{"d_model": 448, "n_head": 7, "activation": "swiglu", "positions": "rope", "rope_base": 10000.0, "init": "uniform", "init_std_o": 0.0296, "lr": 0.000827, "beta2": 0.99, "schedule": "wsd", "decay_fraction": 1.0, "seq_len": 2048, "doc_mask": false}
MLP neurons of a small language model. Each row is named by its layer, matrix (gate and up: input weights; down: output weights) and neuron, and shows model dimensions 165-292. Each number is 500 + 50 x the weight over its row's rms, rounded and kept within 0 to 999. Numbers have three digits each. A neuron's up and down rows have the sign that makes its largest values positive.
After each neuron's rows is what it responds to, as a language model described it from the Wikipedia text at the highest values.

L5.gate956:507482496475554499515509454532530481522581526612545465510526451521592526555496513516531522444488493482485561504468559601456488531580415544554438620533443544561515543453502491551499484404437521546496464540534465453530420413578532516517488380546467445475569471536544502488505474435548465472427494428502466556453529550497523522575509488464509486474475547567469487532680482467439478439458
L5.up956:509427395477558556509465546509476521495486524489459481448529460546559510493475560534509530458530567492522490486564494505436511521436520529471485477596425519541524533532526481419516514442454456493518578531450527479524458423512536537451538599569465485523472448524517495518474608479423506420477549554504404508541505510553505453513446522497530590444404447431535534524424438578486572510454
L5.down956:457523432518430519473528544465528477446586381513469523531479567523471628513467445546537500428450513489601453497441563532529559458510457542483522558478375540483440485536464526369426394489548486440459444422504529449464451449458571534529491546485529519515575589609559519518505577505606470516479524507526495545400519490439499501518499561589537547480518458512486469522512493519560488541459
Predictable completions in records

L5.gate1516:539546532442470479500481497567517599533605499495508514471555471543572453461423423505465564475501594557455536480580464551444512558457433552569414515457499527511501466505428554531478557433418480519575493461495456533515396436574525579451459586488439452499520518525473556516469496488435484447490428514465385555533513521539532594523451480535472501508545521549482546434545569434493516498464
L5.up1516:487452498522544539596534518436572477530560508538535411516521540571491534511445493533524511501497538483455507452553569472462450435554489533484472599544490527582448454478472545533481515499534514524488431525535567510548440529519462518536474548510540489462457490507443554632407574447526423517513560494507457561466501522480497527421514554513560509496499417488369516621581394503530584510497
L5.down1516:541470606526525478440487463506435589593612523520524502418583409551554485453452509561392534446468580548496510516459643443439527512435525550606419451438459552454449502457448544551496474557483465507592468474495438511482432442477603421514470536578579534515508462486559531483587458491523465413560463542521471477494456560525498576498435487538416507497520438455442516433486553458454490547479
Mid-name pieces in lists

L5.gate1312:435479488517411549485556600476514523516482550505510413456610479516468621496511480496544504453499476535475387488497526476586556476476580482487481452468446485678497457412463433486535532563507531505485521497510456541496495454546503528428523558610582523529463500532542444427524551462501459442507456552429549434500518566507482452572450535522471450499502541477571531449496495471447482398530
L5.up1312:500522400499592431510456533544479510586388517616505544521408554472450563563477474509519537551515467446471510477566553405439563574424503534510587537613514452522411534370422527595490528598473521484600462486509509570510478515566511488586392509593577542464508500464437486520471479451542521498479509545415558478381541425507512504496521576477434513460527449466463503483497530431432519488527
L5.down1312:534571488454449416559480508450523452423523553464506499480362496566433442498515449603513472476484490427586450466464487506563498483442436545555483462465595488549532570448492512469497539531515524500444547365554478531553464515526475484542539542532518495573538466476464538517580489472531522493494489508470515478475511460431510436630551490491493522462466509440466547483481555440418481458557
Temporal clause conjunctions

L6.gate1666:578540505451462508460491483507566526430500563564512449530560541553496466508484418443529472500522500443519514541509490607549521596521497540449518458473471472609472458490476540512495497406461440535410527423491427506441580497581485429495461504473478455434520451517494445463431448497449404550480456462443506500476642471542516489539504555517469499548510445509508556474487555515418484433465
L6.up1666:499517469395513491537436534497467538527460555571485549484423451498468426427445397444524488534478536477471569485527572445505526417533546545450602512506489435435503458505511469472437544512542508424558435536529581452533388566475565523511501476503481460488479571530464523563525491355503498586473437551484426476574475527490465388452458436399500566490498524531558558513610431549545511574529
L6.down1666:564551479555563486483550431412493535530477526485594479506510545414443554568433574559474564523444564523523487524544532543448486505551456515440484470492511483628618541464603468484518496494517479439505459417446546529528438492504492458500489442529475605447542506508505563530534517497453505525513475482525499478447529576499483464521605491470515410490459500491468531545402622529479575493488
Clause-opening connectives

L5.gate592:534379482507511404505452436533451474416534417486467553544466468463527527516532575480485471568491479533415433550615547494595602498474545500515518598510561482588489415478434411594512430482444550545467450495447539524540586447566476442487602508551579499531451424466477603495458466475477449566525528489391563440472544501533526439563510476494504527560619518502491514559418524561438499474521
L5.up592:524439449582520478483505569481514532548480484501495545462403449460445500490573469543558600515560514512426551474599473562451499537480578486580526460543540518449462472366508517432554544436486495479522417453514534552471527494494527419412532608460514540506526534442578474439526414486628468478498537542510599499454498536520533459537544401521441513588503532627459462554474558478545510621387
L5.down592:461492524519523503509518476523539489583490541496406565486459427421558477512499488551463487587574527408489523467480552505516447493458420525579506443522573451466560557443499485432524475509514451488469517585522557603543562495479530486390476513508528510556447519451566498473498586504462524494529518508481612550541473520516476403500420387526533545456359424552469424484534509451512531473441
Inside multi-word names

L6.gate818:517507520510472451460506604554456483468514555454574486456588454480464441478433467378454459433538514410549571418533587443572531615441545488459466482517465551430448469467466521478498498515485471588511422419500420464453450463585478540503479489458526514427422571497540540499550501477554456455474574479544508508503479526448534452524520471528396436436526462532557498472475486529538469428467
L6.up818:501463490459503544540470572495464458480563393473463461547383480536401472579460502495525552584426535487512436521482480516489507474529500481458569525456503470473574423508455490496423453580525448540489481502515607542444522447563592542524501530579460561511514476556477532426513510433564577607484601518490406432534516498483409533496514609460532498562502468448556534444493531468495468571473
L6.down818:558530452554565510483479529497525439548484497512481511530504486567516535555452445427493544528462508553467501509569443565476563510462472449429549522540475546551553515409493502518585534570461495482528573429483531422461478580444536480491529524431542584551511537483501544470414530540526453485587522513450463574400516506524420377546532486474458478534561548521531448439405472536509441484490
Conjunction after names

L4.gate1535:569480504510365509507452461449497551489498557425423470432520410557461538448515526536450523436503545446498485450480519478496504553450475502418487464473527565501530475560463443502556512542575584558491568420523428516490618627533600636529501509517499520477427451509479591500464507502454471441521480485533487449457570470528504577487422529395477450437417480462470482491495524508423480550531
L4.up1535:530446561539514550509475498553504463495547479455574538513547584483443509497449525510541418548505478474415461455471499522540486502487530554444533484493578469511478611607588551566478466504521486522512514442457553406531515454556540529409505409488590525508561499531498509479559518406468534494503514495415431375470349419554493523456460531416597430534616554523516541514516577516478466449544
L4.down1535:490511570579513546486557508477474497405421488560566435463541493431488468460514526517560545498446531509513502576463444478535555545553492523513399479587520488424462563512538531538517555546495458511545446435522519391602479465505454532417473469561548569490524550569611521465558527501470501435469433528618467588545468444479614481534507544423478501532520555518465512485475558424451444524542
Clause-boundary comma

L4.gate1028:479423496478488455505400568583596494422539493462518450440440494536522513563533503402467502469409406512450548458533446539518496488516493506506490462438495502560465382533533575570412464536429435454525415482434482483458639456522479494525547518505548458434442479451503436504536555473632495475474578535496492436462480468475543467481452554518473487494475494492478444508522513568535476461521
L4.up1028:435466418461511543588446531465467412562528505551527508529493582576519591504494422476488494596522474549560490440481476429481509539572561463549529388460503445465390482510474442499457473514509459484496529431482531515492588454470492546452502503510518557448462458507507443502497506489481540572456556393481496493555514487494522446574503567432567574496547450603513564483557531637538542607456
L4.down1028:541507429483391517506457486520497540502518540433539369502513552507532547567507406471499566519529488514422489507533482520460502532495501554409537459366480439468484392471524487553487488539504458412514490476467582482485470573446543530492508590452460582468473421513562469578535496583427546499396476498451546506553477544492526551525467500551479533502500498507532489484494534577441491534534
Years after list titles

L4.gate1372:548491484456510446464536612455500559446615457461524508489545509537561458473491537556509517520431526492491562434533486544470523467508464554457416533522467494606541494501489404524513429511547466491456435473429526467503453603622501468507527487441470554582453499521430572521485424501434533539457485503507427630476605553479484591495543567515411436501506516486503390492451537540481500518484
L4.up1372:488491478548459539511553506549438563530570502449514489401475517514495577533480445504525545534402553546556528504516496582420503573394540539553494545655559492574491412501512452430524545595467480493489376503479448481443501461471519534521526432457494509564485512483585494459558489529549449446490466585421455474471498489405538505461487595491495453464535492512506567527535486471420587518457
L4.down1372:490570424498459536496396430585404444607404506427527517548548548496420496482463452427544524483504525536463515470572533450542433504507619411538493510500477525412477398509538553533562510511439564519562521480429484498576499443490507474498512514564515486380411503575415425484479519447575464422557496543461520481445455418651435450518502486488529432557534480518449551457474394392559472537474
Continuation after hyphens/particles

L4.gate80:501511462533503465543525517537559496468531458475447469497471542550539498580398487457434528479472524511506458677415476508502472458493544475596459543495474541568536521526465504615444478335489543509475459467467529512503500471502500457495434417636532477488445485515478403469528586498495543467450531534400518448451457516417503470470496501514486539500494485489504512531506523614460500476439
L4.up80:452551497538460442628507412645462511519509495460493471505493511578408411544534518567475458609502480501545484470466556454483549531524505476492504440515499515465539543634511498542526487485514404573433556545513459547513449510446491493498504550544489527490493581508450416536528481427502548545406463599507493465550494586413585435608483502528479524557568469545487532466471543534473524541455
L4.down80:560523503500461574535510489444463592481491610528567441477482520508407512476488427493547488570462427533526425521466480514545577483504494477479501495481460466369524563509516470444493446524606645523493482548566482478501492511535583574511486502470508618498485532558540468567426552457503492502584507446562521552529590436536426474461485545558455578438438488580449552419614574452538507485539
End of proper names

L6.gate10:437364506471494558540433483515493381511573473498524423542419531526509489524588598406457527515588453568380493542521582453475449484455519502454457519488386466512532548466503534467466431559414576580436539501552470503505559496558575494502404507536483537585428518572451554440463486588446463469428544420469492564527491511451527530446484499379578521434464446561384500493518511545464495457457
L6.up10:569498503461440536482544491476404473551452507508541494482410514553470521504497541527558439494522448539478529470550478431472466507480507436492454494524450429577468547497446456475499515461416547508453533435490499449413531602561575452502452475494568443441521506588574476443451488543525534458501476479437436473502491495484486487475568440439560487497536434484566493517530483543412470498433
L6.down10:522526537504503435536431553548568466575443501512508529505462599493531582498489465556487513589526575551630524465483506502551640473434459496508493452502530494500411511597598489364539475506563635547521523443484516532552493552454495534488445509505482469418489427574533486451475549463475538483492537500492441543460579433447419573461558500488476529492485511503554520539476483508494473570525
Word pieces, "As of", table pipes

L5.gate376:557468476521548478464443533513574383395497458464531480585497523485527599542472522424454439467440467518559492480564481515593508501527495566472573518514479446519523528534515559547450498347451475561515530446517520514585528461482517513506604425481413509388449469557578480483533415479525467483495485383491522524565503530522422419440480531481450631512402476450526471492497516553497534453498
L5.up376:536513463468473432566447465445576450384466413552555465624568473406466617601511469541509513508499509477454556507579483506607458462511571545462560476565594445511513520532496611465533458487559574530475445476560558387544546442514441518461640420438445489454415465506505471513515444544462430457535496433444605498520611590459401422475557525498474593519475468428482471468474436517517521499405
L5.down376:442494417532460499504538592512575478510462541485457487491478481474431575441450480567492400600480388467391523535442517386607532482484540528496483445528508472489493461533500630512443455517584579542440462503502567477513491530480495481524491492515536508463573479491506466490508519529513516523481485406511573427429508490503497507554498500534518499513534468502655455495491550437466426532494
Token after a proper name

L5.gate132:490498441534519396591455479531462473523530512505463477470574593452579521538390505550458502500439493563517482537517520452484506486478503400517440565509477490514540511562499549643425460471482565437427505534516466527530517494505557467494582461527405417494528477494461528505535553494582435449461481505456474474541509518494362462529498519527511555397506400437545581538448478554446510475459
L5.up132:452482441594551431467475601469478492439572579522487524492418494445482494551456527541534548562447551550526537470465454455479589491519487533585499527547511556452522561464529570499512529492454352563538564482421603523428471498517545384534406536471556574516470549468454405513454533516487583459489529457432503458507469598497602519419553511528420468592462422485455539458574529531515482486447
L5.down132:433550484526554510479502491485503501492531602499562428452457518513506490490497541527518425485544507518527562537487478568442597500496563399547470475399417472468512596417442496489476439492547475555535338472536450511469505529493561452490385578439516503468476518476533449502412526482501563481481482427509489539476563578462496515490540537612461509498497438549504546456603610552482546433513
After-name continuation

L4.gate326:488530492430519519485487454361550468490542498476466508481474482582410398539486457519471438535488487485512469474438567445446478511418508514545459547466461525474519449476433417492542530486535486556539484550459462547511585467427493556454519500440511530486524438513571492422510556458529549460451417522481545467505478580517513509538410571470439446456496467476484561462410511504523566479449
L4.up326:548564497486431472463546425469526416497551500587570499446500475494486532493457448509509516443516439570422460432529497436498501461485411486505468423443408575535400553513352474505491526451535454515660469544586548520518497446558543568506527539489470416532418471575481542448518471633420506523563460408575545486527558523458506476516553406471499570480548514466505379506490558502526525464540
L4.down326:512570469489465403479447486469450444583534397505520490494414552468538565465461593495477530572475591568454545479515503513459544530583499500468480416488511556408516467509533452411523466547477467451618490565489493502492542484501410642396470443512508518452504579559465487537410532501469510420619455486559459593486518575529524484487485473504523501526466474530623529501510507464540473456530
Table cell separators

L6.gate342:459528462463591470524463558501492474522509541549454549583516534489464440533367507542418543424506566583462458525464583507509446430533396457451386556373537538501521542550463546593521518478495522545459512479450502498510490538532561486453379519476484553400433531563526491590425540538437468476442433539509477480539580497468421535462554531538542459551442521510448520489532517534486560491473
L6.up342:563560479529492441454507433477529512479431504427553567507572464585518510502456457548533495572480550606547446473492482542540525517515506475454491531477522433544367562517536474620517466441580497436563528463501542447461438477550496577497572520477526569581486485481537561523581419507463588454454547611443470434516576479474523570479559549460516508516517431501510513494560550492434436585463
L6.down342:532430408441554495495522533493515544517486492467548382499471502560464567513605549491623499514526447509477436445572394403507458463417597427430554429432557531476524597546470472534527462507588539485451528536485513455510494415550497551457500497532560560423512445542480568512517501466529471524440356429512603509598519488601531420603495500503586480545547569466563486489440542503479534429488
Token after listed names

L5.gate1661:533491527479484425491465497404468534521521453623499539558491532493437442496554486523529472522576443535542535460382512470518506431489509486464537517495494532446599432468538509587417554561552433476411439570440514517473496520532641582487462588447481526566482541422464528579517521468472491524559533534565501441565559466468508521511514528468542555443539481518578552604484641536506559503580
L5.up1661:478524634442532405549505478562508548542402574343516443419533464468499494511425480553520466496452418545537581551615523503503452501426500573524463529491542533462434511508473574457483561462424543550531534478511454534500561466505459512595397538518496473466459500531611472550405494515524404575558510515514418487569498441476436437480475507577470547486515403446465482438576439526418567512468
L5.down1661:537456536499454517430560472449477460565557561419509464514570514518528546484609615542374493484442409475562479535428502541510521458482497451537551582456530480520500570506438580439477443486549517493446565524581563426595509541523569527549558452412566530536442460503487510538482547487517540499541536465521532508411507510452468487550502505471525533493494448655520459374434466513542424534427
Inside or before personal names

L6.gate701:569512433486485466457451462434525486506544558536416494508613452435462402516393392477513537382496558459511499517468503539509557508527492499524474524481500524425533475461489570565404503460473590509442443505488431478516468551472496461471429552536472544580479529505478518473441501520536451476386491476468582517545443406455435514579480507532441574501510420533503467467446509494522493450427
L6.up701:380503416512420481508504414566499494518566521465485514450550452433569453490538551430516555559428481443507515496478552530459527477500521539522469442520503523484578514445517503472351548530558448400411459489581469481535514547490543478523548515510500534507448414521520598490525400512474514492483483522467564473507460507420408517523554559526555509469510480512491344492516488542559539450473
L6.down701:436475516393562467503490494523555514460497587566483517405488479421539460514520398437492502544486411555526479539528530502480481541570510540584491565535525560448533491482516528416441427542612475492454455438533490539493445546475487445547486506509450465546419475502429479508428501501490569456520511554458502485460610539562456440459507559605586575417424504622550450518457497540539470463510
Token after single capital

L6.gate331:539484530513468505548480562504482456531562575503502512528413486578515538508508503503353491385427434417607408428487442438485532502496451556593443478523498504582533601497531481496536565554493527460492494500519430484574556446418497449530408478536410533549459512540460498545491457507556502432619456488491498489513483480502485513481487544498391559423570531522563444474477505555621536429560
L6.up331:446444498465490508506516473472501534480517525564485470471447553454461466497519468469465467507545579569505420470582435495500519464559518577462538470504486518505492466526533450521465520427507465455430479492548525596526536592493467491425468482441436434497504432498548515552531349498507464466493491493420535606467530391475412540422445421518493436548517498463484511499602494439530480492515
L6.down331:533567488443591553419534497554492514530481425454458434529521531572516495514579460461516525492547538518475539649513565499423500543520563492492526470546527509478498488524511476503442394537560480488523447478437545551543548511498518472466517500437521530465485517527476483526477462516415492512471436486513522467548507542547491503521513614487624496590479525477496476420491365532553552511509
Row and paragraph ends

L5.gate1639:494536426517466478423514519523486445453563503522523428515592599489444561461469474470553538489443494474518411449529560508518535527479459552519470557432480591519502498438535444553562461537457495458471529492529370508540499533526537556588602470498576547459468500568502549546531542432505492477538528410522515604530468496532484533545460577466474463457535440443539459496377524497620458482573
L5.up1639:474482456499439496487483552438540567535474537530538532412602542426446572465440440550541522510482572483611476407569487553540494480453463536554462566523561533447522519440533508462577507522405501549507496548538380535558482464398505563546493477492492435455529470543515551496573537464540584463615558416557528557436485450576525459505557442480482495464551462452570439486490539482541411491563
L5.down1639:496451507505546536527472482522445599463408583422499431520446407494522413513494508566503550506563514477534569525545466527485437489481471415533515470477508474515504505546529587606487576543548495485537498492564578477555487523455475437432450572538459383477450565486554455419480430541495484469527526547447501484495530474471515455489561420572505470543461502460409541403663479527460497534407
Phrase-boundary connectors

L6.gate1118:548520433458509517497518517435512534382534517526551492486475448468422499602526535440561393497450518500511471566616489534515591482533450492463558545428476525562442542527498506460428588405533489519436405415455537438484532536540542449556544464508549532513576432620585534580446513439440468521522435562462489510492508473499483518498389555565521453571540506522546509368418540490442571418484
L6.up1118:436509534471446505518446426502437608487551524505544493421501600461430504560457526416550499511473525456519444485489540514543453404538533510432560472399451510530489510515415386484411499424543493523490482504522563488499515423558470516501491569443528404462515425567482393613556466448530583466456544512465572505481452583551497488510450568542472562534548481468522500441473496392517457493461
L6.down1118:449483446471559532499521434503502516466452562432490511455453515488540475493494481532549494479525484501425486531514500533505593509493477457496478506423498479361481500553468541481460530474359547460546400541572503519529569443481467475512457512541552458540564602559492531444564546541523576475578481649493522463459570460537463540452497517543553477448474478594500629505480453551564593591600
Table header separators

L6.gate1328:549515415530593470503495534517532424469560605563525514485496462577521491535476497407442464506556594457464469472607588501549543534512599490531456601509585477610544471477513493554579418474500458491524529471504489463538529480584415504512516514449572417551427519405475552517501517578516474482451557498474422565533524456516505399518487423551516514601499448477459481540471494493495608504438
L6.up1328:490391537454425459570497546457544488529551534549554514497610460491438483495471442505524533489528545470487590504492547562441503497523496536595645499500546413493547505492406474492464562433501536515467575520422502487497494509515563469383418488506525522513471435478534435497405537471403475486480501513533376437480484540521483582585496577590375427483642534563505529479526423564540548463412
L6.down1328:447436540409544491418589493466539481467472568617481459526408483541497471539522468500505426511484496503436490486510526490572640573516545610426478493493500444613485462481406506510503469445484468450459472515430579490492615402591459539542581539463535453500525582443503553535513495537540406502545488547542386629468531586459481465471482460548495521591433490553468611528531556420429439613461
French elision apostrophe

L4.gate1311:511519487515503505460427540519568390534505524447550485465541502446529473502435435477508509451503511551484565515491489445496494517600514395510470483524486507527528492502552464510485520568534527547603435523471572478431566459482545550551487621429624530528520544498619513406507490518439515572477554610494418392539502509509520542498465517461514428519480505507524436541449535470467416550465
L4.up1311:498474540547524543567530553503507439530485594589477512549500545520458564583513369484576542476423610486475502455470649523471442533529517482501551470496484478526519489569576494574551436459467483517505466556487473531506479582558541566483499654530543515533511449472476533442568495504549445474433444617636399482525573449477451470448427515566459515483399463422526448496572587508585501503526
L4.down1311:605478512453552482510529494505442492503543520482466526546533552537571553478504515603471444517567481460474502517559485453575401409448560597527453506542510528472519453494502511548460515508432581552378495488478576491448477498542531536550545520480526459453533419411527499497490503608428509595475397474479476477513468498425451510367425502496500435446474531476460393475476452426538486481510
Clause openers and table headers

L4.gate1373:501433557499539459533523445499456526541501543455470500501492527421588519491507469460588564531465554527488460526535493397499472536483496512509423464438595457407577444425553427489435547542488503529518523493496509477566529473476477502558606519603513511575540521400510384528538443408520488484510503488523448554497527568535486508522587473435509534453455487497457396466429489498496531486477
L4.up1373:524400447416419471511542524600543499400439475555398444465449410539498430519480485555440587392447423474546499503476455489468543456530477505505445543496480455581486462446470443496446550422457473487629506599441562533489493436491441412479489477443553506573598414484508565503506413434511496616497576535361480460440471512481478408472546422495561584570492456615553395599428459535579553468431
L4.down1373:520531471508487518546442488480454474554522497445521554503583593476510466481491465414493408601524529540537482502511498466523359537504481492578440423479501485500590495537518487532460412499522463468556479417489541484514578525463623485507512592562556398457485502514518460494490518440447499409574464490573515524547514501469452462472454463526538468486457481471396479446573496440472508533549
Mid-word name fragments

L5.gate1416:477472463554541528508526472506458483431511545506517447419483501430463565442551516519517458450541433550587490507422441512529578555501547507423481444500396621470546560461526397487423531519483527597518487442480578514565420389539573552520433499571495453562525504554463512517514457369574443560462494480512553495579452515435528499557415450485524568581457488468540500614434541424497472441575
L5.up1416:565504466530489501553495515460528459425527466561497537453562544500506487516539544491484522385602488564503456536533425515534473520475583507482532482403555435509509550537498492484487430517493550537425434455488457520534419460516491522539604507562531447505536520495466514486434480549539546375543485560553467424569440403524536537538432466499529484516467557571438464463416534471441514401475
L5.down1416:487594480523396542564480532468552548461495462512435528547489487549524652492444484520425546519479470434497487454462484445485425490550446503510534503522450538514533441528465556534502590451463508413500425557475551532463653524511491477495454513635481430410466494482475517544572500524466474479437581560519486452592527607480423513531528555536467563488542467488552472523563381544521479508440
Comma after introductory phrase

L6.gate1621:418546507469448539463434490541509519471517533641538480533501420433505557485479472545564410511426537549478561478475488538477556531489476460484475506463433499550515497494499432571474396543501450503480462459526527493545441485513457501477545511510466563533509541485373493533463445479529500568458496551411532486480484476469468499524471556406476545476496493495510422542575587445480493437461
L6.up1621:510503491496395538463487487462431510483495553524482526448507477484570517467469396430541446418580517493471582596376555533545496549510492535577487491535494452616467559535526449557474481490435499514473503497496470458529458446482399402494583493543600481480504513528455456633519421519496464542608545474397546431524503529553521487488421593455504620500479500456523475540582527501420489447423
L6.down1621:497410403581420476497475505437515566504473561567537457473518372436514499400466474488410483523446533525532523587417461523518549510466503492495502564494526375551499409421612497527525472472475429491596471466469452475529407570540416437449468501546465513502521499555614567553516490500516480504432486462510478447407547479455462464459532494557518520526448527538484421518554636444538499499533
Clause boundary before main clause

L5.gate1144:533522581491520473499530428393542457389590521527444573517531519463445570534409522485509434492471491472494473457533499443475533519546523507395479587366478523601435394546527439490477491477624534536504396559380545442456493480540484485488461520397597438515537494426492516538457499508456440533452457459513479444513496508415484423582566566536496438462568506462466503434505495445498570435396
L5.up1144:540523493549516538412474484394565550408516597561422545460446447439513405552511487491500518511475470462571481455597467550484498475522506498510450560506483477513597473586501478502486504483550484532459474498388602517504427455443560554490507507512468585561543445532493575447445463550516414447518369426464413508500491419495523560523543477509470458550520519418481470468523463574382505480452
L5.down1144:404383495497519441562432574404494427460545537527477454539498434473506490499515463459517483479566492458537577455546541522477465474517511518507443509409409544519509537667500626515462429533423486531560507540515461543563467525521497522491534530453533475549538440585527578511508521482491476380549411519530458468502481500662540492448578501485502447539543487457502503404437444471482442563457
Table and list delimiters